python train.py --hidden_size=320 --num_attention_heads=10 --intermediate_size=832 --norm="rmsnorm" --norm_place="pre" --rope_theta=10000.0 --rope_fraction=1.0 --qk_norm=false --bias="qkv" --init="normal" --init_std_up=0.0246 --beta2=0.99
MLP neurons of a small language model. Each row is named by its layer, matrix (gate and up: input weights) and neuron, and shows model dimensions 64-255. Each number is 500 + 25 x the weight over its row's rms, rounded and kept within 0 to 999. Numbers have three digits each. A neuron's up and down rows have the sign that makes its largest values positive.
Before each neuron's rows, "fires in" lists the words (lower case) most often at its 100 highest values on Wikipedia text that the model never trained on. A number after a token or word is its count.

fires in: "york" 38, "posters" 8, "city" 4
L3.gate4:504510474518453499464531500462438473526532461528467519540539489505506499524529515504512502501498492517511515494469504487534478463458498479492490503558514464470500505523487536516506488463511489486502452484498508476530512503535486529463499494485496543544536510538500491475502495473476512458450511491500495486521469514508523520517501469503561486458486459517501497499533503455528513470498514508433519508528479523537451473496563494485500472489525541465465489509530536514490512514500510459527512481531528483540485538520548450470494490477469521522500487483516490465511513515489506523
L3.up4:528494480451495512439523519476542525501529508502514482538492491485544550485469509473513489481522508493500522503500496491467525532458535515504494469539486509474498497462518488496500530474505504498503533488491539470505532513502470527497549495495478493485491509445507460457504519508547509495494495514493527477450533472454485487471482510445481509507500502470519459502475562512534464502480477501460488484492474501462493489477473433492504494529492489491512464530495500509505513486500492494479506499483522481525501486506494520477497508491538464504514491502454491499485525454500467503

fires in: "that" 24, "which" 20, "the" 6, "and" 5, "can" 4, "have" 4
L12.gate585:492564512465486469459488517516505520489507453483555480476531499531495502498479514568519469530517506501507550487505480463485556511505515486499470472478518491507523529438546528485516501485457507497487496536490492537470503524503518454477549533547508535518506455503521507466477485490526456514543499521466501530470499446501487547525501456469516504440526490492494496530528550472477530501486502513512522481484531513501521471486501508487556502511478476505496479486500499499470543493461540531439564505490538501482516507495512525536485521479500491522532490527505503449493471526511488506
L12.up585:509507497498519487491530460496493506514509526501478503507488474474457444526526494519495477508475510459516482504451527492455480515497548490497511501520514502530511508507525497453560529485492486515493487478516509486500470513452494501538498496505530529533495520512485475490530493521525511494515487467510500504491442457534539478480473574508544531505435516497508502486499541485533501517534473479549510534466474496502479487509498529469544503543495451447484504491540514508528531516482457533536536532563506486498480482526495478470521478494522458500502452512518482490466542538487536502

fires in: "to" 53, "over" 4
L12.gate783:494523497462487491483503538471490489526524495461489551523490511523462545469483532473517480440492502483497510529508491500458495508475495511485453535518513545467492552580514426473529470484471449534507454477462500572492485470485494554498460497493491498467529485510491456463506480491488491461548526515447470483529483516482513493522528453449519511487528503523494532501501511527500469511510490509487508511483494479507475515528507524505506496479515477465509470475500496491521509522567509503473492534507512504518484510474500511505509513515497480543508472473541477505504499519438482469
L12.up783:457516496529530488498508518476521507537471508504490499507509504502499502472471501477540500504501485551533468496470480488509485488499506453477511535574516549476508547496502565450517485532499482472492508504505498477520479510493490462489508448520493472518503474432425495493489502507559522511545531509540497457549481471507552491508513510457499470513477554473464514496444514471464512499526522508481524506553512465516481464532514494470464504535512513489509520554498544504489436501499489531478513515507523474477497448506535457505492488462522537509477487501526467455482471511498513485

fires in: "south" 16, "north" 14, "northern" 9, "southern" 9, "east" 8
L3.gate274:511482536513489538478496522501477516485451466502479521539545494478509482419551472487522534512549508510466485450504473528500511516482516505482491496496509517501524518559502528472526533475531531501490480553451516520501513479479479476441502501520526513485529476446531489468530530515490529472503500483473482517509465438465454489508501455477457479526490517518497514493502490519514496470460488505519465484490493520499531503519490472543490504524543423530500480523471494565504514535520506474512487520504508485476480521477503512534509504508508504523475506509488510488482492530525516486
L3.up274:500491476459554518547534513533518495530501533519487516517512514523463519516517509510526472567506549540524497465513531526515499521479491500489495492494454444519477511437468497493503497455521452489481473499520489510467477521507536468496470508527493516458530493477478444499558481507469521508538503459491518502478517500524540505489502523528477494511442516512474499486491496510476490527483545530495506489479464481456496471468432473477473505504510441537517508506486489511558468520518499505531484502506464486502527520487521515456480504545523481511495530538497549490458500522500507524

fires in: "he" 22, "top" 14, "hit" 8, "hop" 7, "his" 4, "hip" 4
L2.gate487:448517498519480500507470555507519469495501500504510498520518543488514473505484526474505488536510509495532497491514507540443513524478492534509528518488512497497525526506528505480477478506504477545499512557438510460539510495550512490456535524487487535496487444534512465484526461460449523479501456457503480514511526474500518501537495490528471503469479464499457478506519464471474517492489501464494490474485512464491472506501512518506540492503575505507485489494526514522462483521511466492515543524522461458492468502502492453507468511543551465528495532493473474518496506515477505499
L2.up487:523539482512454504505497532509486561479474491512504523506503491517449477537471470482511516477493516485507517508486507498464502482475566511533489533492503517558494567518468513536462542521517466511556519471437521486494492479571460519495518520489468481492448476497502470460489516459517463472499471530521467482490488520480511549510491503466488558515497495530465521511505495493528510474497501495513502484513496538523470508522528520469509540492512506501506526532476515507526492491530499481467527511476494452483475503489522509464481518498518525502454548468480469487521487513488512470

fires in: "at" 68
L9.gate228:481519468524501495453545520521505504506463483515497475499473517481526453535500500503500500494485498510496509501501478452519500479522475513537425515465484499490509505520494474479562523486443491488518527510468498527506543473516497476506506484508545490530469486465532507479462519535525551524482532518517489518517467454490465557496483458524507457501467529516500466502502503487493493541487537474498494506479517467473481528474528500522454535538484435496488484514528447500467480504518506481501498494493507524543516522499499491500468503500472542505479500461500543447514516500512421544
L9.up228:463521477496518507493485476494472481528536520511522505526506485473425534536468533491473502472481515524467514501528506478486467489489513453529524516485473491498497454486493528510533492483494469455493551518543528529455533482470475480524508472461453461491517497511527496471474505493446495429475521493469479494487504493468494476520503478504496480477532522457465503518550510474497465510513481505527481506477508516535498520475525526514475541480476537485441508525520504534507519479516518494497464510486510497499470525522480478492505518519529502504541474502540513515477528440531459508

fires in: "called" 17, "best" 13, "master" 10, "votes" 8, "another" 4, "awards" 4
L2.gate177:520496505535514487524475515473527515483518503512491551485518515486488519502486523505549525495513520510522513471514559512506501501490491479493485479494518529489489486539479499486513504499536464490502485499492526479500480482547508477472527551490498551514489471499529459498492502439473520503507493507480512477446484513519471517542506476488551471498499452512477535470489449490553494511497527444462520475475522500522570527507464492488466490449514522517502463517488490498485532529518528542517509514502519505539555530512502479470488514538468471496469486512504533458484485502516521526
L2.up177:463495448532505481510504501528479516496510493510551534480480530518507527545486500471522472464486517535475486501522546544455496506497472541470471504504521504462509515492460520467484459516496478493503480530514501441512489487468491490450523499535525465510566462506507470526479477518524496486490523508485528506515513529519487551542525501514481508508490536537513510486484481488529554530466508457485558552486553476487505487514490498503528534482436494480477495486533496481505504503468504497536540481516498497552528508478482507503502513519507513504503524459539554497519479498514507506

fires in: "and" 33, "s" 24, "the" 18, "their" 5, "whose" 4, "his" 4
L8.gate518:469492476507518476505546510498502488473476480521492512524485512517472472478508498530441507559486509467495514469483483483509509526497509480504472480445526510530505492519491502516525517499506443510494539549457544498520510464532486517484531509498528536526556491466532496464512483486506517523539504498525487505473502507522507482517484483462520514526483547515493477515468551456500500460515458477482507493485467461510511479535469482494505515450477470490523476536512528518486512480496511494521502504495502557519472503515454506487486468521514448471494507512512502464481564511531482474
L8.up518:491463476503507501533504482479504493501460483520506484522515501486491447510507466495485517476490476485546514434547550507540504492518483475550524491490493500511474483517511513502502542497542479507488556506494501537491522471495526501495549531475524550517466483528477471507491495508520537518505558458467501547508500496492464503483497469491518474506500523484475470568520560506470499469526501507534499535464483484492508480504554456497494476467454488484470505505482506500524529504501558507532503469526496519483524514499465498525537475433507439452525510493454501469491534481514518466

fires in: "on" 61, "had" 7, "has" 6, "were" 5, "in" 4
L9.gate578:489549513506452526510507480501512480497492506500489492475512514538545514535468464507481498501470498481555440471485461513467497508513499539499471511545510510522536503491477494519528529478521504491462490514534481451514493481521486475514482516490505486497488528473488526526521470498468507447514522503515483471484493515477493540492468477532534531543475518488535486522475551501497497509503530485494499460510490514539512468507509461496492487466517527515457489475535495536505467521474479496528500444524470512461537485521486475472512515470494520495438500491480502488513548490482524455
L9.up578:484514507517547482491476499505524455507476506511472527478513479505494536475545517504490467517462485507520509471507508516523510472475440502507531501554496517494500461523565507474506479454499498487488485488486511474517510525419510495518536500529477479526507501557486525481531493498513487487499507534479470481514503477505571449488509488429449532541491513511563472488507508514466462510530511488543520496488488476459517493532490484474516474479555498531520417506475477531496508546482512521547508495483514525497468495488468515514455486507475509487497524504486521505521544482486562532

fires in: "not" 22, "only" 21, "even" 6, "also" 5
L9.gate783:503543466489480500517504548495456556479492485500489492510531544495469525485528488464494462468474485528543497487515496479518502516514548505537520498480489499512510518488492557516544491483444500472509480496497493535507492498525464471523501510509500520491523454497495487512482524466509544488496485467514481514526497486546509490566511507483488516509507499511538492519471522497496484515534497485497516515496482528480487519537489532490527522488418474496525491515535477503518457444530512478505485504473532504487467492515486542514502531494487499540501510502524510508474488503473488508
L9.up783:457523481508494491512498474513487503502491510486485473508514518497508494550505476553473533489492489466480506490492487506469493455506470506449470514486502519519473501535487482527485478547525492524489507519484511431528543547449490517444482536527525487499514520492460524475515538502496508540519514530491538525468502496506494498494493487517511475458501463566504481488520503473490543486496503534490460480492521511472513570513539532509531505492513497485497484494487514516541494506485506489518490559530475476503523518448531498473526474497495494459544517480515499486497504462495525499

fires in: "was" 34, "to" 34
L12.gate396:466508509465509485486522499491540523496530480520484571468495531501478539502491464473526453541514482483533521495508472524539516483474534515510527500522462479475554462492481502442490487505506527516522460541498482529480494507491487513493509480498500520491470465502526478492500495530540486509527509468520482481526490507517510497460505491438527530470518542531520512466501512486492470498493539445467529481497534523466497501537518496486490467494460504501481493513501472480519499477478478536476504481464548513518497518494514497543498493504469492476537503547520500502517468514472491499
L12.up396:479537489513566499510504514521515529486501514484529514470505479479498521458458429522521494469485532532490492517503496512475501539496508500504499515483511489510506522480480473496545541505504501494475525491533529508499493466510503434516486513476517548498520488489451489503506487508507446520498513513468507466499475523474531511473468533471499543494524529503480529532503476472521504538499488466489494518501498501486501523464490478500525479537533462509477566505514526514515494495486478506438491487485522495477497467477445460513502524511493489506481472471493509478483494503528482502

fires in: "rochdale" 19, "of" 12, "liverpool" 7, "not" 6, "income" 4, "software" 4
L11.gate633:465495518510480488537537473471508498455545475517422537503518503512499482500494504492477562480459503471492571474560470518491542490506479526486487481538474521507519502495515510511518492505476484469496477466538489506489518466479493525500488536490501501485545514531536472511553530511514506498492520534504493513516463539490522515495501488478504479495492499529501488523459492484498465479505508453554493532484530524517483501500515491490505511421477537481527499482528485498476519487509519478438440532472486546496471459539477502479514510533545509535463468482489536487508480487465504473
L11.up633:522492496485512510463485506515513534510498486456508525493502474540465509496490493506556496469543507489527482499538480531520513433522492448530507514550501485512483474482455499544531483474478506466526506519507493499506534496497502543490485447547539458511530500451513491514531480493502447489467511526491496535496507492495506499495503523504504550508473534461481505486425560508542534554519493475493473522521511463518503509455554491471494531522531508479530528517489542482492532511510544501490498494509505472476482491482475463492485516489477521500501531516554511509461532497451477458

fires in: "was" 30, "are" 17, "is" 9, "were" 5, "later" 4, "subsequently" 4
L9.gate707:462527545469459496463489497497488494503518483459549518495481471530510497532505491564517467512476499504510487494495504507497470511516482506517519509490490477504480527492469472469530471517531538500497529499515496500482488469481469469570555469540530513516476510528466537505451521534516481521498477535496490486515538473540514546559529522495494483517501503473479493512529499486528484530486509497551469480482493476445525473491498501485497493501490504534477421510458508467445473509495537506475500523494510549501496529515522449494526434494545524513459483504512529471539545514508529465
L9.up707:527493503485506465474527490508495483494524448525506520525473529508483519512506450491499483492486510510525502504532523500510492509489484483465472539518478506428476520490538466517501463512507523499495539516479517515484495484446463508459475537506477446535550494502466529519509535474522487510465487534528482486493530564490455554503469477509513494457490506518461470492494448527486494518491493476496484546495487533466522471501456508523473498502473518504483512540496464529522531435510526502479513504535505481461509526535525464506462496494479548526452498510512489498542485491514501553

fires in: "of" 23, "and" 13, "for" 10, "by" 10, "in" 7
L12.gate248:523520458536510560492549497472461510498522469504484512496500484504477514463494510502485524480442462530466502494460496509489487471493486515473514489516534517475481501509510485513500513468456519483465494526469500522525470519547481519462483509510505507492531507513479497524525512484496496495496480512540502519479471461555560508490472483469509509480507497519517471531522494536504468551525489482527438534466490521488508490521520503498482476481479466524501495513526463537509493514500528469470469506466501499463499506539503517508450476508497503462448477483487536502488548464455475522
L12.up248:485509528522504523487516516477477524500510524512493524504509465518476519477463511499527502492503484514508481464516467507498470544507511508462503505526489500451530494527499508538426479481449486499512498505506450519503499508505492480453501498515502505517561471485502487503515514489491511496493512510536506481511491497547513485504498547520513525499530489509541481501539469522480515503485496486505462495468501523489509489460504504475500493473534490529526519488554482513480535506535524474470465515498487511506524543519520518489505502505507527500476521476482477477512477461472478546

fires in: "of" 33, "and" 8, "continued" 5, "to" 5, "than" 4
L11.gate163:497537505504508519463522486543488450533514508500508490541559512493488513476533482495508505479480487520510547467470542529511529515482521513501536498527554542526525520556523491525481479469465478490473484553473523518525481526479498505484471483494497515486527488477504505495524489548480502533523462494518514512482473457514523507476478496514508468512473500469497451536515540469502483555473535469515510506472510461477463474534495459491526518501453484511498496528501503500544491506476542506521497508495496533496475499524464505502449463490523491502509471497448526527449537510500482501
L11.up163:435466537484477464532536523533549524483467523443479522490496497504495533502479512527487521494512483498506502504523492475513519514544496527463500520526512519494493506530489527502503472455425535473498484444503503533534495520480478522522513469457537496504502511503534520475460522522479478521490497514496514499498529534507519522495498484523454484472496537515470437520559483499510486505484522513525479543484462486524452506494504512513552520508509518519499483480530448504489508529505484525518499498511467445502465509513500497521525511504516569520531499503520485504486500481487491507

fires in: "for" 14, "with" 12, "ret" 11, "on" 8, "at" 7, "against" 5
L11.gate823:471520499481462491475525519512487486469489527522522493473563492511504492527511525501516555492488503467495518505480478509503505481520475457505480479505490518487505536499502522492530471499505490475512480558481537472418498475466509491531504457503513530496503506484531513547490470484522491483502469519485506477522478466507476570453528521496505497537476456491453470515478501465476460509534559531485529525489480520495492463531523525439454547461517501439538522502478477463513499524542546525503504482483505475472498519531471499478510519468482483521470478480509489513494533478489494469
L11.up823:519523466535471539439504517459531501542499540527543502453540489489479522487486532490508536461488507537506518477499523473510496483458535496489516505494512508507501503540467483530484456467483475479506484506531493531506537491461441507517505482523528482464532491483485545507502527501522490451510458523527488500530471515467502531469464493481511535480463482535494499528459509508505480514460525570558489523467516479482543475504491455456475487501478513452482519531531499491509507500454530497512489506536499474479538553538534489499516550477507487519484456448497526515462506511485486491

fires in: "south" 20, "western" 13, "north" 12, "west" 9, "southern" 7, "northern" 6
L6.gate325:489507473500491539487509534510528469508493465522516491536527496503476501465474546516497522521455507523476508475509500459476503461513494468480510526551466491503509498511472444539517507472505495469529477498518489524524527475520504470468534573482518488485488485496539438514517509539508505474548543475527505485499468492495532495480492540475502490509475486506438486509513501478487511500488475473520491516491482506472513541487476478502454507476507503498505505501508491522522501517510538453501492541472512509514494496494502524541518496485476481514525507528474524457481517531496504463
L6.up325:499523485522489514519516548510436513504503445501479510548519506506516507534485483521535460471529465538472450444519484472475453466508468478501483499508497495533508486486517505499474474490519511508505490505487532446536523478470505480474494541518492487523534481519520473496546497561527505508490528553484515516502479495487492521506505486532535516480480494529499486494526454507485510528522460477488500505504528513472495522472497479519517544453488516481497518468517498484504494489515547488493486522470463437480516503500509524496486513510476532521446476511527485473547506492506479465

fires in: "was" 52
L11.gate66:505491487477488470526516482503529471542479489496469509467495459510499517491526482490549500520519504462496496497470500479515482491479493501497490511511516488516536495502501502468482529508491461461510478516493482484484489460501487512529541506485539504523487497522477561471486494523525511462484477508518487513512506481492551529529512527445475553490514554517466478499466475488515533518458485473486522509488510499468498482507421507453503464500493511496533473474482490505500525553503532489501561481497517539506472496500467511470499498518518520508517489496518491479531540521469486491
L11.up66:503507509487493523516474484529514469509480508499486490485525517525522504485491498481478463500511489525525487508505514493518470496491530513469518502486485493468505563470479489487460546544505501505494451550486489505520508454485537522513501483481516499427519487456498482462512519500510538532520515492502489509531482474501517496539508501511553529502508535476483545448482511506487509488556470517555467500531517498472486528542518500476521504457465501450496456526464473499490495463513487526494478514460514495476477500494507478521490477466522514502509462491510520547477520461490478495

fires in: "in" 36, "on" 19
L9.gate290:526481499505459519538516556519502493494448530515504483503486527536514533519443484488484474517460556538500475497543471501473499494541490541487437509523520514449500503468501465461469473486493496506512482506492523519497500480476512506491521542514551500512489542509524491514542502498508509452510519534496513492514496528485477487492502487494508502517463499481526492512516473517545510549490531488507539505475467460466504461513522504512531498485463479535490504523484467518474471492502488495504485474503498524456536549478481549542512508509508487467509524457484466522580515467496511457
L9.up290:508549494514517475515519515526504524516512472462510515479503526496517522583526547507548483529538498496474513509446501500520519518494456480502451477457493495425514522496496503505518461523527498520531491499517483479467506566494518495511525518425534475470463509501526508492484489483505525479510515513513473500517531466519473501475514481466527524496508513512521532479507486564508505505514497492491497517564497502528543507480504534521539507542529507469547492477485511483446490492508495566479484519497475494553465526485540504497500545531508463516475506508515478508483534540489515481

fires in: "by" 19, "work" 12, "works" 11, "starring" 6, "poetry" 5
L9.gate477:484511505471510440514537471469496488571503531492494518482474529513504494503507552507524456473493510538477551507513524502452544500485493488520496532536513464505523487517496495486504492478493471503500466457488469530454508499519513501483508507498488541530524484536502487548503542518469508499499537491492512523498538471525478462524500478538483535535498472454452491550482462498519506512447474475511490549506526538491506498483474475548474507486439517473511511495518529534505507496475557513471496488549516529529492501472495451490453480535480552482501490494483530511482523500513480522
L9.up477:490495451513505480495490499458512505496483489496515488467449479543489509535511518519514501531539479504507487503557492497501492474517477509538480525508516469498472473516519483498519555516472469487502484508479518505440517489490513495480514478555506467490498485503519517519494483501487512485550507508449424557504492508464499545487507441506461541486495521458464516479520516501506507490489487540497492476489489512473542538517518477521512502521512497482447488517468481465451485503495476497534512527565465519493478495493503472499483456484472543553483521515492473503497512513510532531

fires in: "at" 54, "attended" 4, "atlas" 4, "road" 4
L8.gate244:464498460503527519476528533493490490488526519485485474541518509511519510524465501489487523445514449521540498505470471544498529449496520525497485504539475453519495445492492476523504520484515475529502531486492527501503504480481517537537539526515516513496507511512483488464488526576501546509488466491484478462493504520531490499495507478523503489506493536489500471480508517506513497556493546493510483482470505515517462473465475496472494497483501479516455485508483459504557481509521544521442461484510533531461481517492449489522479473488502463473482462514450510501541501494509532484
L8.up244:531521474514500564485499557547513476517523523480506507484506513472533463509498507453506505474515530483498528510489468501474494499474495525545506510481511524518489463476508487493518476505498484516502484558481502508563484505475505477500538545492540521482508481484501459500503514492474529487470508507511501467504485520509506487499501511454472570557491497469496525539444506486471457494516533491495525497491481495463505523494515540523494514487531538465458511497524487538489541520538463500532531500514507511460497545508514412520453540522495476474485539522500502508476504478510492501

fires in: "a" 76, "the" 4
L8.gate180:454487499475403507479532481551469500543507448496517485502500483515517504494454495518449491500460490543449497518506491491474467519478450522525486449528520459500473471508508520503512510500547518494481529519516498485487493469534521449505490480488501528471477488493524501495493511498468509516489489498499445527540496536462469506501493486538449496525536510534513507486498488486510507515515478494493472534523511470525472514481513517503489480493484488508505445517490488508484531518491536494535568464488535537486505523525480498468528511551505448459504468496512461461498489520524516500
L8.up180:490529511495465469520538522462504469493530478481490508469515492531528508503482503452497497495486494509502505504481517492490529512473490468518520496518485493514508525523520506520513484509497464510508443461456511485501478477540473466508447518503549444485469542520495493492502505478503498540472433479509471470494469494506505560494469518513538477453468498443522523472476420526518534533514511520518477511504504467515487526541493528515502528528504502503532520490512497533474470475499479510499511477499495490556476490511520476524484485439480530503469475483514516521489508483493467522

fires in: "had" 46, "has" 10, "have" 10, "despite" 5, "hassan" 4, "having" 4
L11.gate585:474514485509477515485534518460528501480477444471530511530483506518505514490493529500507524497496460508539473486515504465506497509525520528532507478548491504469519521506535534518471491525482496516515492487453547478554514550503496458486489525471510504484510506515473527479454521502525512527497484501508446511517485495557526527483500488524513515485504527515476484509507532465481521491486517492537504469514509530513475511485485477477500509462515464459475489511506507512482490512467529490518512508509495463461459542525505529455497535448494491471500506481507493537476479496499554501
L11.up585:445482493507520515488475520489527488473469489520499496482479488520463492521530508525501486499476482523498497518513483510486518499517495537501536457503501497511509535489507513525510472507450485490510518473479514443535500493535515497529539537457502506459461479481485489524480463490534480471481500543473469554492496473515492524488492490478500514524551491505510507513477438449491483510506493475506523463492494533476555516530475514461449492505489476507508539536474474509481480514506508469477512536540491461455511500488523495521525496505493481503495500482457510473508478514511510498

fires in: "of" 43, "with" 14, "had" 8, "into" 7, "were" 5, "a" 4
L11.gate220:506487537489448513531549493533541486515511498506560499528530496529544511532485511478544498492504498484528486515533513488488497431469493539481495503438534476489513506514503500471489481490478514511508495480513453480503481507469533476535543478508544514488461476513496507483471498566566520520523503496515451515496544471495545533497497479528467512501478499489497542517507500542501513553538500509529487483479480478491485481541495478473505508507476492519529437534535491494531493493540505527516537540510518520486462495532517487514505470498522460511496458471502521502497495466498549497
L11.up220:510484471496491507498503520495461550501510528498538499508481517558475506489454529480450545486536477507497523514495505473509467528506470579490487490476533548506498502515507472484454470480525478492459537484461480510469470501489496498484491519506490546515516478507455476527495518493491525480492461496475523487488470539508550467491494459514500526483490465458492514482498445507494503534527487541473512472511504521518507506513471530502559487515517472502545537508510464480474512496491461482561498533527520457493468530548477482499479493524466474487475508491470501488501502498516483513

fires in: "his" 32, "their" 24, "daughter" 8, "its" 6, "he" 5, "it" 4
L8.gate69:486455548465474473499556487506531472520502490513529557535499514514490484515487457498486528510449500519479494492514508521467483478510500537531534467499554491487527516478552525499505519512458451492476481493513496528504501498464493458487511577481463534522522493521474545491492490513525502502465458536529494473520452497528504531474476492476507509506491492459513483501548484500521510579516443487528492470476493506491508526508452522489475508488501506500496496542545494529502496510467522498506464514517503532527473511505503474526519467506519499475512496498506489539505556513492476453
L8.up69:479538515478507471516463500506529532441506487522436524489486499525495485478524494506482507528484494502506544469494487482512480465502505461509504505487479535505454535581489499502496465536518465505495521524502488496495498491490527514510518517498519507529502524496511484500479481484430524515521524492465526527523484523523452495527520489496483535497503552520464503502508518455491483461500494519466481518495514465529526541512487526465501442513512496509520480499468486535520520542539495515499478475504488493469461477521509489512503482490466508510458508533502489491499498507453513525

fires in: "to" 69, "not" 8, "should" 7, "t" 4, "cannot" 4
L12.gate402:466511469480497488491526487523489505496506461551488485494521513539494426506505505548494525476498494488504541469492497515506499470507494479520464501528514485497527516470490546497518503501509502537505483482476512520469520483472489493488503538551528573530500498507513503511519463518505487523465446512480512504552494485510525540495521469491500524496484491453472497448500532425488494468532463467532489504535506522512477480522506507464522440550496489509476496510504549504499485466514537503480465507513508496511528477533510478509454512498489544462506509569501479521483528502464476479
L12.up402:504465474474514482487518529532538495507509491486469468525466502504483476494492518523526511490557490479521504488538478555514500499514464472496501539558467531505550535533486537509514476462484518515543510511455517514520486465456488492497501514494540492530480480495520507531509480501534473515468463495482473504522497484502558537492516518466492477468498509503472478465496503457475468528527522465505513510545474471528450444504495499482510506480515476529511468509496505570482468510527509448498460522487492525506490494535518491478502494472506488489454494533521475513454480472504478487

fires in: "this" 29, "these" 23, "another" 5, "past" 4
L5.gate253:483545510505503500456513536474472489473481479520522502496507494533476472499519541469469487499488508511488486438527541480482490521485485475499479487477500506464503511502543478473524481525467518496520490529457478499498499498468542494464489491511494495496454503456493476530443531496513499488508477474521483451480484537492536489450493463482502457501509512493466518511494497498461473479511497464470457511511486514480533497506515477535485472480466493532497525497506543459522514466488498489493481518502526511449511538484465473513519455517550504465541481490462481470486510548486557503
L5.up253:472501534509505473499513506505526479467478536489507500511490502464522448519515497561477528550490519451476498481520517523464478491509524456498504475469530487441573487442492516495492505538494461485504489545493519479494498518522494485480478466536510524507490499510501507487531488518494504454555481515488488514535547458500522491479511543533504441496508501479486477477521477514464460513487512500513471474493448536518550506515490504439499488469517451506500470513505489537461512516497492516510482468473507556551524512532491503512497508529495511511484532526473521515477515504490480498

fires in: "of" 29, "in" 12, "to" 8, "on" 7, "up" 5, "create" 4
L12.gate768:540499518503487507466541519517499479515546471592548488490489519529506479494473518469502519488496460529522485484475497536492490515541530491509507533542514466560474500524535513501480540484487497491478490510499515490503438506511504527517519520512488491507503499492453467493518477548523511515490494505517475536508475465469508488519505465479489448487427528514471469461470495533528523513479527496512488492488457485490521496534506493470452547523478492510522497505555519485498497472511478475503510524493508534521482503537494476459517535479483500519476496467458488530477506473498537524
L12.up768:469487472486471500515492483476498533516523504506485525541460499556497515509509544479474556506507470497536475547506452479539510478522486463508489536552508502472536485549487504492488507500493465490531489478478454525509480479494524476503478546471503490508519509490497521514454497542482516499484459518493530512482453483431464504480500483478515516454458549501516534474457538492519479498487528516478463526538527488481520492501509475520487494466487492486532489498465480521488438516495524493532481463514500484487564525465515498508511534485532499476492511477516476479522465469483501516

fires in: "based" 18, "located" 11, "signed" 11, "metering" 4, "sign" 4, "raised" 4
L2.gate612:489470479495487516456496478490468518489528473442489510494505488549488495489555481506478519487492512541499492494481465509502517544509476488506501524532479498500507512545460474526493441463470534469510499523474529502493518486484517514484503508524501535523504479501469504504483534528508554503491498487504500530467492495517489511514491486504526516501467499504490520581529500470468509500480502422510512517520471479531508532560473480472490474494459474504426493515500499487505467483487512476505482488466516537528441504510519537519493516507479462538479491471486514509504473491501499482
L2.up612:468436535487493487444521500489488523501566497481511463490468540526495469564486478513468477459496523505501469517460498482504521519469519525520507519518505524478532498478486511513507510464493557501464466509510498463475503533522483479530506456526469497516524493531489505492482567508506494545473523514497489534480543483509515509520496539499477478488471484501547468506516498508449505507485485484538501485471491472543509496519508496512484500504494478495503498519542512474508469455489512516524486485492451548518498478486546504541532453516473518533471495502513445508520478503527511507

fires in: "works" 11, "program" 10, "museum" 8, "work" 8, "book" 7, "campaign" 7
L8.gate158:496497522496463482488549501468489490547491470506504508480485465504506501488489530537475503453478474501526520526512513466527484482490462510533507493512487517487477506515534491542508500498481514430478477456519485502465496497513444512498526500511532456514435493507446486494470496512463530470489510464500454512514452489541502515526515471509481533460484519511487499521526521507496469545548496496510520516532500529474469463450528471512485500494432469496501504523521482529524500484522497476513513493512489467505474507496491476513551528476505546496530476430512473514445511501498449490
L8.up158:518463492516487531515498478505534495496502504450489467496472495493474467473463531541499518520537518527511538515531487517512493483497497561463507506525510462490507524536529497472497445501463510495496461515485495505550522537511485523505455499481529540452506471500461512554518479528439539527473514499514495482500557482493487475513496511494504549512441454502462498490510515463472505476485493493491489515534491506497484496507518482494482517467502519479421474497470484522493482437491515485534517517462486482504490499546529482505504492481472490441521517516468519491501482525489495541

fires in: "under" 32, "extended" 6, "suicide" 4, "explained" 4, "semi" 4, "late" 4
L8.gate164:527534500508529496496556523475480435524509513537467531509518485503474530521497517508501497511482471484510490483496496546495530463471483554487519543475527488549543525525470442522516503481485492484499500563498524489488522463477505501531474530543507498493512514507507512490516520482495509466507454498472499534531496470472548497530491491502491473487491516461493463518475482504473501516514444502526528438494498518453475516457492532467508544497455535489445501479539498507525483486508475471477533540508538463480465515491473488531482530462490489510497535481503534488538482515510505515
L8.up164:490502456532482491506498530508505515460546500509489508545457497510529492508507481493510485522496512508534482523469537503531496500537475496490498482550501466501499493508499494511468466495490506527487467519478511500485510538464536503512514466515493503524556504498532493566515498505461515502505545440506468529484510518486487476498502508476523507508463498505513454509429531506505463476525467537499536472489458502529455499470489512475540511471456546467533530499482462491505501503499469520552528492515493501511531479518478511510505523471504493465475502560496493488473512535469502478

fires in: "to" 34, "that" 18, "it" 5, "which" 5
L12.gate153:485535456509518511468521474487508483503493497491527495448532493450494485485468506535494488455452493478500474480506450472519522463545510486517505527501489515537519501494513481513467511501530537506516518477455499505456456544530497474484481504496514520503474450488493477519485511543499452489490486505534503505500480474517500517529514465439496514493477472520480467516527460516480512544502443513471496521525532453522460495500462478507526462502559505506493476477501524531476483485516479504506495504520494473449522487459543519500507536498482523469526458508537496459497458484484442478
L12.up153:518542528549500504539480495468465512490502554533474515508481473466538499464508462518492555489485500510524462510497518528485493496496509491514552523492498520501482516483504441464492500496464493497485488474465451512512509498524504510470480512511475455475495497513508441495503493541498503542452509528456528490528474532493522467494526474570462474496473451476484481520504494528516484513499482497446513530520475520560453516499538502471516489497543500462475453511483494477467512500542462492547500525513495510494546502495501470521496526511485531526538488486504524506474490518483481500